{
  "n_layer": 8,
  "d_model": 576,
  "n_head": 9,
  "n_kv_head": 9,
  "head_dim": 64,
  "d_mlp": 2304,
  "vocab_size": 32768,
  "activation": "tanh_gelu",
  "norm": "rmsnorm",
  "norm_place": "pre",
  "norm_eps": 1e-05,
  "positions": "learned",
  "qk_norm": true,
  "attn_scale": 0.125,
  "bias": "all",
  "tie_embeddings": true,
  "parallel_block": false,
  "init": "normal",
  "init_std_qkv": 0.0218,
  "init_std_o": 0.027,
  "init_std_up": 0.0312,
  "init_std_down": 0.0312,
  "optimizer": "muon_hyperball",
  "lr": 0.016,
  "beta1": 0.95,
  "weight_decay": 0.0,
  "lr_head": 0.00858,
  "grad_clip": 1.0,
  "warmup_steps": 0,
  "schedule": "wsd",
  "decay_fraction": 1.0,
  "decay_shape": "linear",
  "final_lr_fraction": 0.02,
  "batch_tokens": 131072,
  "seq_len": 512,
  "doc_mask": true,
  "train_tokens": 783500000,
  "steps": 5978,
  "dataset": "wikipedia_en"
}
MLP neurons of a small language model. Each row is named by its layer, matrix (down: output weights) and neuron, and shows model dimensions 384-511. Each number is 200 + 20 x the weight over its row's rms, rounded and kept within 0 to 999.
A block is one neuron, or neurons of one layer that tend to fire together. After each block is what it responds to, as a language model described it from the Wikipedia text at the highest values.

L3.down738,242,180,198,165,214,218,217,160,210,163,196,216,198,197,187,206,177,193,224,215,172,238,189,204,194,217,191,208,178,183,194,186,179,226,182,242,197,203,184,187,227,193,166,199,197,218,210,232,200,188,188,196,195,174,211,193,208,176,167,211,192,202,183,255,163,197,186,197,192,188,161,193,224,212,204,201,166,197,203,200,196,187,199,190,212,214,216,207,219,208,197,219,197,221,202,155,199,193,204,171,174,212,195,209,174,232,207,192,188,198,220,197,216,214,188,187,217,197,213,204,190,215,158,193,179,184,170,211
L3.down1072,190,223,224,177,198,163,193,210,203,189,232,200,151,166,212,223,214,215,224,236,198,201,183,208,247,234,211,159,217,195,187,211,205,221,193,183,205,156,195,204,208,218,206,189,196,202,185,176,192,195,205,236,223,201,208,184,202,201,226,215,200,199,189,188,193,214,218,200,194,182,200,218,192,197,188,178,185,209,237,182,237,201,162,248,190,208,224,181,172,205,191,185,180,226,191,192,208,216,222,187,180,205,175,171,198,187,168,197,210,194,222,200,256,215,204,196,193,222,209,220,220,223,202,197,191,210,193,194
Words opening an adverbial after a verb or event, mostly relative time like two years later, shortly thereafter, soon after, plus manner words like differently.

L2.down337,199,205,186,192,208,189,181,197,183,226,197,193,189,222,228,178,230,180,210,213,162,161,185,204,209,182,185,179,159,208,191,211,198,214,241,218,236,225,175,198,227,208,221,202,214,194,246,177,200,199,197,173,194,203,199,212,224,210,190,175,198,201,197,165,197,191,205,215,221,205,206,179,231,197,190,221,184,230,181,221,182,196,149,208,198,170,226,202,208,194,173,190,225,195,203,198,248,208,151,211,179,196,211,211,231,165,206,206,198,207,222,220,186,184,219,228,160,195,177,166,218,203,236,202,190,227,230,192
L2.down589,220,171,198,176,198,184,224,210,192,218,189,210,211,192,176,168,194,181,165,212,198,187,194,180,233,180,241,180,166,200,214,212,215,215,225,229,234,222,199,202,206,211,189,180,195,180,242,201,190,196,187,208,186,204,183,206,208,203,192,199,194,187,218,182,176,193,207,209,187,226,195,205,223,206,205,205,204,250,214,195,194,174,193,226,162,200,168,227,216,201,214,194,211,229,169,203,184,208,192,210,197,210,184,205,212,177,229,224,183,223,226,207,185,190,167,217,185,198,167,196,209,202,165,204,173,192,192,210
L2.down1485,194,200,213,192,187,191,162,198,187,206,172,220,186,205,175,209,222,212,210,217,167,193,197,225,245,201,180,222,200,189,201,202,228,184,207,201,172,213,208,198,188,183,207,209,199,185,210,181,217,211,200,219,191,197,232,224,196,203,217,167,233,172,224,198,192,194,197,188,198,185,202,237,160,204,181,200,220,202,171,221,199,198,192,163,186,182,197,208,180,232,213,199,181,223,205,221,226,182,219,207,192,194,173,165,218,165,208,200,170,201,212,216,200,179,173,170,184,209,210,183,146,172,198,204,221,196,199,191
L2.down1965,211,202,225,201,199,179,158,199,217,180,231,189,207,209,219,186,198,157,199,155,209,205,184,195,236,207,210,227,206,220,220,183,198,227,227,163,199,221,234,193,147,163,195,178,192,201,238,224,195,174,211,236,223,225,220,197,192,219,200,187,204,211,189,215,234,220,159,225,199,176,206,224,174,210,197,168,186,231,243,224,184,200,216,225,201,200,191,160,198,187,199,220,181,203,192,193,211,209,147,212,188,186,223,211,221,178,184,222,214,179,189,174,182,190,200,208,191,217,165,210,199,172,212,200,174,199,167,204
Words that set up a comparison or relation after a clause, mostly than after comparatives, plus as, similar to and relative that, e.g. less sweet than, as old as.

L4.down120,213,188,229,204,200,156,186,196,215,197,229,196,197,221,227,196,186,213,202,199,185,224,205,205,208,217,187,210,212,192,266,195,211,163,206,202,210,198,200,204,217,217,200,214,207,210,190,244,207,220,222,219,212,215,175,193,202,211,201,196,181,172,195,187,204,214,222,195,191,140,238,192,218,174,218,161,176,182,183,177,214,187,169,222,198,201,193,225,234,171,220,207,229,215,226,193,228,172,213,226,204,143,213,239,235,254,193,217,206,231,198,206,193,185,194,222,176,171,205,227,200,204,155,202,194,197,210,154
L4.down192,216,220,210,223,178,194,215,235,178,143,163,217,175,178,185,189,180,219,198,171,179,221,219,181,201,212,187,164,177,158,197,199,211,190,212,207,195,194,208,205,190,207,231,211,198,226,166,223,196,233,206,189,181,182,215,208,191,216,202,197,180,180,175,204,187,199,177,200,227,176,188,160,187,225,213,231,201,170,187,235,196,169,195,191,185,192,194,184,224,174,194,199,192,188,161,194,202,172,187,206,213,186,178,167,207,213,233,225,194,178,227,227,162,171,196,200,214,211,201,202,206,176,169,176,214,214,202,167
L4.down606,209,217,214,212,157,163,242,181,197,185,178,213,192,214,203,167,211,238,212,208,225,210,203,206,176,192,216,182,186,204,195,177,202,186,220,227,225,177,183,200,155,188,207,192,212,205,239,197,174,182,195,187,170,196,188,190,197,205,237,194,233,192,160,175,179,232,129,214,195,189,198,251,171,186,186,190,203,193,222,204,184,231,213,152,204,192,213,197,185,200,180,170,224,213,185,210,179,211,198,187,197,211,232,219,227,166,209,203,221,217,167,205,249,237,219,167,228,196,190,162,201,193,190,211,199,202,196,196
L4.down1287,186,205,149,184,224,216,196,197,207,202,191,191,187,204,206,232,159,206,206,207,184,233,210,206,204,196,207,177,210,195,201,176,201,195,218,193,241,207,218,224,221,241,241,227,172,216,201,192,173,214,169,238,211,212,212,205,233,198,195,183,186,181,177,195,178,228,255,223,221,201,216,156,230,238,216,184,202,183,199,195,209,194,201,243,202,164,215,197,170,214,215,203,184,182,170,198,222,186,220,190,164,175,216,210,192,204,192,202,197,212,225,200,185,217,224,198,196,165,177,220,228,211,190,202,211,184,209,227
L4.down1547,173,211,192,229,162,230,246,208,182,200,235,202,184,202,196,143,195,191,228,213,185,198,197,208,201,193,183,223,199,214,163,200,213,185,172,185,219,192,197,209,209,200,190,202,195,195,219,211,203,197,221,223,208,209,183,186,209,207,195,209,189,200,198,191,197,177,205,204,174,205,206,197,206,192,183,199,169,178,222,247,191,172,166,181,189,184,189,220,234,217,207,196,198,238,180,157,227,195,218,184,184,179,209,194,186,185,199,184,227,225,204,213,224,211,214,204,241,207,187,173,195,204,228,167,201,177,199,162
L4.down1646,203,161,194,221,183,177,184,208,184,209,163,278,221,229,226,209,214,217,176,202,213,191,176,202,240,232,209,160,211,224,192,207,210,242,210,189,205,183,205,196,170,211,188,218,210,191,186,174,189,188,199,203,221,180,191,190,183,208,237,218,196,197,213,164,212,177,202,204,209,207,209,181,224,182,202,193,220,191,184,196,209,207,200,240,186,188,201,190,191,193,214,201,180,182,214,206,224,209,211,183,182,188,182,201,229,239,204,230,185,203,220,196,240,201,214,200,216,223,214,187,219,164,216,156,221,219,202,210
L4.down1839,170,211,151,205,258,213,205,190,205,231,182,245,201,211,185,200,172,163,219,208,208,238,218,199,206,201,212,179,210,210,200,160,174,199,187,192,202,204,191,208,218,184,224,175,198,197,185,167,216,214,182,190,190,222,190,159,231,186,193,188,167,167,245,200,188,206,219,234,180,194,195,199,209,180,169,207,228,219,224,191,227,180,219,231,190,200,206,194,175,193,205,220,206,223,187,208,208,207,201,218,189,219,258,210,235,204,180,185,202,238,186,209,199,210,211,190,218,179,197,179,227,190,177,212,231,189,204,216
L4.down1874,144,196,181,180,190,181,214,207,197,197,223,179,214,218,209,180,212,215,229,165,205,179,184,205,229,174,214,146,185,204,212,202,190,187,218,185,204,168,193,213,168,235,210,206,238,189,171,193,238,216,199,201,229,207,195,198,198,236,209,223,188,184,213,206,202,194,213,211,221,176,223,196,202,172,176,208,207,195,206,225,184,211,198,210,182,165,194,191,215,157,200,218,210,231,194,206,184,233,192,180,240,199,193,164,222,232,230,196,264,204,203,210,231,179,244,235,171,196,184,218,208,195,177,176,208,211,204,161
Words that complete a clause or fixed phrase just before punctuation or a preposition, e.g. "of its time", "on his behalf", "thereafter", "again", "ago".

L2.down181,206,221,227,200,188,224,209,180,193,195,225,214,205,207,187,206,191,167,198,231,172,193,184,197,210,210,223,183,198,193,194,172,223,192,176,174,210,206,179,201,217,211,219,190,196,217,173,181,206,210,199,211,184,160,198,224,189,224,224,180,210,242,185,226,165,216,226,218,205,188,192,191,211,180,179,188,188,178,210,201,214,214,164,203,185,227,178,241,198,230,214,157,227,178,199,201,205,188,202,194,163,199,225,228,222,205,243,211,210,186,196,195,187,205,230,185,211,182,233,195,197,192,204,232,184,211,224,183
L2.down1165,208,214,206,184,199,176,195,210,227,228,212,191,213,199,194,145,178,218,239,227,209,173,179,223,195,160,194,199,177,213,204,207,242,215,164,193,234,219,179,203,206,212,158,206,186,214,196,210,206,182,226,208,209,200,210,210,182,199,166,202,207,181,166,185,202,185,211,161,219,199,215,205,176,193,252,211,175,197,202,193,208,200,196,226,214,233,206,190,216,212,202,211,207,182,188,235,193,195,195,183,240,223,180,197,222,177,220,242,209,198,229,227,180,209,219,239,230,212,192,225,225,194,205,217,210,182,215,204
L2.down1389,173,186,206,208,163,212,226,207,224,210,207,166,209,189,179,185,231,184,195,208,199,199,219,205,185,166,210,179,205,188,232,204,224,189,184,185,224,224,195,219,188,213,198,205,190,170,250,173,187,182,181,217,206,180,200,235,189,160,199,197,262,200,208,220,173,194,207,209,213,174,163,183,192,180,198,223,189,191,193,222,194,192,160,212,211,199,202,200,225,211,203,217,217,204,218,191,219,166,210,208,190,185,202,195,168,186,203,233,206,170,211,205,202,246,176,176,235,207,208,186,207,190,206,236,218,198,181,195
L2.down1818,206,205,196,219,179,192,181,196,181,208,208,231,188,214,228,189,178,192,182,212,180,220,189,206,193,183,211,200,185,231,203,191,193,204,210,212,191,202,200,198,186,186,210,192,215,237,199,194,220,159,244,181,237,183,165,210,163,209,199,212,181,175,197,213,187,186,204,217,179,204,192,202,180,213,215,198,168,214,189,173,209,155,222,184,164,202,236,194,156,196,186,180,188,191,195,201,184,182,193,212,209,223,197,153,222,206,223,225,206,175,207,222,227,205,213,229,200,199,201,199,202,162,175,234,217,205,183,171
Head noun or number that closes a time or setting phrase, mostly sentence-initial, e.g. during this time, at that time, by 1844, COVID-19 pandemic.

L3.down486,162,210,233,179,199,180,177,216,212,234,216,210,169,221,242,201,198,166,223,215,193,199,182,208,223,188,176,176,208,247,200,222,199,232,211,175,219,218,219,188,241,189,201,188,175,188,205,156,197,202,247,171,208,220,228,198,211,207,178,170,186,210,235,171,210,246,190,237,222,192,207,195,199,195,196,219,184,209,200,198,196,210,172,183,203,210,203,203,210,193,182,215,226,210,190,188,237,186,201,216,202,193,222,230,209,170,225,195,197,183,179,143,196,207,202,183,202,209,184,167,234,207,199,169,167,206,238,218
L3.down928,217,238,226,199,204,193,180,172,190,198,193,187,168,206,196,219,205,184,222,183,199,225,202,187,174,175,185,198,220,192,217,224,219,173,226,198,196,218,195,169,205,212,213,164,173,221,152,202,212,190,197,218,196,234,187,179,213,215,143,208,188,205,204,222,204,173,224,202,208,212,209,157,219,182,204,222,212,194,215,218,203,223,214,213,192,206,206,196,200,203,201,178,190,215,185,185,171,188,204,219,206,195,202,227,189,180,221,183,193,193,193,157,179,257,208,193,223,181,191,186,231,215,206,169,190,202,197,240
The word as (sometimes until or when) opening a follow-on phrase after a complete clause, e.g. "as well as", "as a result", "until 2000".

L2.down278,193,210,188,229,204,225,171,196,180,169,220,222,165,188,217,216,237,195,138,228,199,207,199,175,192,205,222,191,188,167,227,190,200,184,216,209,202,187,201,222,194,191,203,175,189,208,203,223,201,189,190,177,181,210,189,187,242,184,199,213,167,187,216,185,217,180,225,220,178,252,195,214,211,183,174,235,203,215,205,211,212,199,226,212,163,203,214,188,210,229,183,171,170,194,203,228,209,204,217,218,180,209,210,162,177,202,192,209,200,207,205,185,194,163,179,166,227,202,199,165,192,195,184,188,243,184,221,204
L2.down412,185,159,195,239,207,194,210,199,207,199,223,162,204,188,194,191,191,231,217,250,208,187,170,210,174,229,209,194,181,214,206,186,209,186,192,202,217,196,178,217,202,199,180,213,204,211,195,199,226,173,208,199,213,210,201,210,199,183,215,204,193,236,208,208,188,192,203,180,188,189,202,197,202,194,231,196,217,180,214,250,196,234,192,218,205,188,191,230,217,219,213,165,196,206,240,207,210,213,216,218,211,191,197,204,228,210,180,173,167,201,221,182,230,181,180,170,196,214,171,190,192,201,194,212,216,188,213,223
L2.down880,207,217,191,226,191,225,211,186,181,204,192,211,172,181,219,202,184,186,189,204,179,227,202,182,186,195,190,207,197,206,230,219,186,164,195,201,189,201,192,199,216,161,175,179,180,197,208,186,211,197,230,198,222,160,172,182,206,164,194,215,180,194,204,200,210,202,206,218,190,190,187,219,198,183,192,213,166,177,197,212,182,210,204,209,183,177,197,215,200,242,166,184,214,182,182,166,229,202,219,175,214,213,189,227,206,219,169,192,173,247,186,173,212,182,178,186,215,198,194,217,177,194,204,179,192,263,221,201
L2.down2219,207,195,225,197,225,232,185,167,203,196,218,223,229,221,188,220,199,200,188,198,173,217,190,216,162,178,218,161,232,198,206,152,244,201,188,170,214,182,206,194,206,168,184,181,151,192,171,200,194,189,179,182,174,202,172,229,199,190,177,222,150,230,235,218,208,210,257,206,195,230,213,184,207,196,190,238,219,210,196,198,192,174,238,219,192,226,219,219,197,221,217,196,197,176,204,186,208,211,215,184,163,223,218,222,209,209,244,164,208,201,232,198,172,220,171,199,170,206,209,150,192,149,143,197,226,197,220,209
Past participles and event verbs starting a sentence, table cell or clause and expecting a following in/by/on, such as Killed by, Founded in, born in; also opening transitions like Also, Subsequently.

L4.down9,194,191,176,198,221,218,180,225,192,180,213,148,175,217,194,236,208,203,196,190,211,187,193,185,220,219,178,205,198,208,177,219,213,213,186,202,247,202,197,190,207,165,220,205,235,194,229,200,210,216,213,165,206,218,207,202,245,183,154,180,204,208,170,202,230,236,222,227,228,184,204,209,182,186,180,225,216,206,222,200,157,207,200,210,188,225,207,184,177,165,194,226,192,206,216,192,201,206,227,181,199,158,223,214,233,192,195,191,181,187,181,168,200,212,218,189,196,180,235,200,227,187,223,220,202,218,196,153
L4.down95,225,190,211,199,194,197,183,206,224,156,231,209,200,186,223,223,204,240,218,180,203,200,175,209,186,199,169,187,221,199,153,246,224,221,183,194,227,204,221,208,194,153,226,229,202,184,230,200,245,175,197,200,195,166,203,208,171,173,216,201,224,186,229,165,149,170,175,178,250,196,210,189,213,173,186,204,219,193,248,227,194,181,210,203,205,180,209,201,230,170,222,212,181,214,178,208,167,182,156,214,211,196,183,167,209,213,226,224,212,185,214,189,184,208,204,198,228,186,217,173,183,222,192,183,183,228,210,177
L4.down401,205,205,210,169,219,210,178,197,201,224,194,225,224,229,200,181,204,209,215,203,194,178,173,204,228,210,228,197,204,213,219,230,205,209,189,228,169,213,241,214,180,189,181,187,175,212,216,202,213,183,214,206,237,220,210,214,218,227,224,182,189,210,198,169,210,209,196,206,218,206,215,217,207,217,193,182,241,200,197,209,201,229,180,205,229,226,201,226,203,198,211,193,216,182,194,210,191,156,185,171,224,218,191,188,228,174,182,210,167,188,198,214,197,214,213,171,230,209,173,205,178,205,202,202,202,213,214,204
L4.down708,198,222,239,175,221,140,219,183,244,237,191,194,171,241,237,220,168,209,167,251,181,177,200,184,195,185,179,201,183,191,228,216,211,196,186,202,184,220,217,214,185,195,228,226,212,215,177,184,187,226,180,192,183,182,227,205,180,222,190,160,199,220,194,252,187,203,212,198,195,206,186,234,187,208,207,203,200,199,202,189,178,209,229,207,195,171,192,187,214,183,186,196,241,236,205,191,181,212,186,206,212,261,216,160,207,190,243,179,190,162,159,196,174,197,184,203,195,198,202,186,195,211,206,181,210,168,200,209
L4.down1349,175,207,192,196,202,205,187,220,196,239,202,183,233,236,190,189,212,269,195,187,171,199,179,226,205,214,192,203,213,204,191,210,201,199,240,186,197,216,208,193,174,225,178,219,148,177,195,189,195,178,215,195,210,209,234,214,175,205,229,232,200,208,183,203,210,188,188,168,233,182,206,230,192,232,150,210,204,215,221,236,182,190,184,171,206,201,179,216,205,157,215,205,195,192,229,227,183,234,179,215,246,190,175,207,206,218,243,173,170,219,197,199,163,200,201,205,191,205,222,213,177,177,200,180,172,231,201,186
L4.down2021,175,185,227,188,201,195,196,196,166,162,209,196,190,169,161,204,206,195,203,204,152,202,215,185,202,232,201,198,217,182,191,225,221,185,178,189,210,215,185,190,224,173,185,192,223,191,166,186,166,191,258,193,219,220,201,219,191,209,193,213,201,184,184,162,219,208,227,196,177,201,229,200,221,161,200,237,167,214,221,217,184,203,192,237,188,173,195,198,210,196,204,209,202,208,175,178,210,181,209,231,228,216,210,223,164,190,219,226,190,201,179,196,202,186,208,218,209,202,193,184,222,203,209,168,188,208,190,221
L4.down2235,172,196,180,178,205,216,168,216,190,211,176,222,196,237,189,219,205,205,220,198,177,187,184,182,192,217,225,160,193,218,193,183,229,240,177,207,199,193,207,223,212,222,221,221,191,187,181,226,193,178,202,191,203,204,197,177,181,197,178,192,196,217,179,201,173,181,227,168,190,209,209,196,205,220,194,205,229,190,236,181,194,220,188,193,244,177,194,186,188,239,196,207,201,184,238,184,178,230,223,216,150,186,185,205,168,217,171,226,186,181,233,198,221,250,191,212,234,179,237,178,223,242,209,221,176,207,218,234
L4.down2247,220,200,219,216,189,195,145,223,170,206,192,207,192,237,207,207,209,172,186,186,180,209,219,236,195,193,178,227,199,207,210,218,211,206,205,196,184,198,184,190,201,182,172,208,204,199,215,189,192,182,212,204,151,207,233,167,179,187,217,183,170,207,200,196,216,206,205,220,218,195,196,186,196,210,232,219,204,199,190,212,187,209,209,163,188,188,199,202,204,161,233,219,212,167,177,234,195,179,186,224,191,195,175,202,208,179,185,181,190,210,170,220,230,185,186,197,200,216,183,206,208,231,211,194,212,175,179,207
Mainly the word "as" opening a clause or fixed phrase (as well as, as of, as opposed to), plus other connectives like where, which, because.

L3.down139,189,183,136,197,223,210,184,190,196,211,197,195,209,226,202,200,231,170,181,214,163,231,187,233,180,207,219,174,188,196,216,174,214,199,201,176,200,189,212,226,234,208,222,223,138,202,198,195,184,237,188,209,181,197,190,175,226,170,205,186,178,194,209,191,185,173,181,207,202,201,200,169,197,187,173,223,189,189,212,171,202,192,185,214,173,235,213,224,187,201,219,209,198,172,158,209,202,236,212,200,185,182,174,161,200,171,188,205,223,194,193,184,204,231,168,199,192,231,199,199,216,190,169,203,245,175,177,184
L3.down874,144,193,192,219,200,200,189,174,208,181,215,215,226,220,214,219,214,178,194,186,194,195,197,210,223,196,199,186,186,212,206,209,173,185,185,214,230,197,192,225,245,219,213,202,181,205,208,177,163,226,190,194,212,186,177,216,206,170,202,205,196,209,178,196,217,189,204,228,198,214,202,187,214,241,245,178,162,215,207,201,198,162,194,196,139,195,190,212,209,174,166,231,192,177,179,208,210,248,223,205,225,198,164,165,226,179,190,225,202,229,217,218,209,226,194,181,231,181,219,184,224,202,215,201,203,225,208,185
Past participles (or final word-pieces of them) opening a reduced clause after a noun or comma, usually followed by by, to or in, such as accompanied, shared, bordered, found.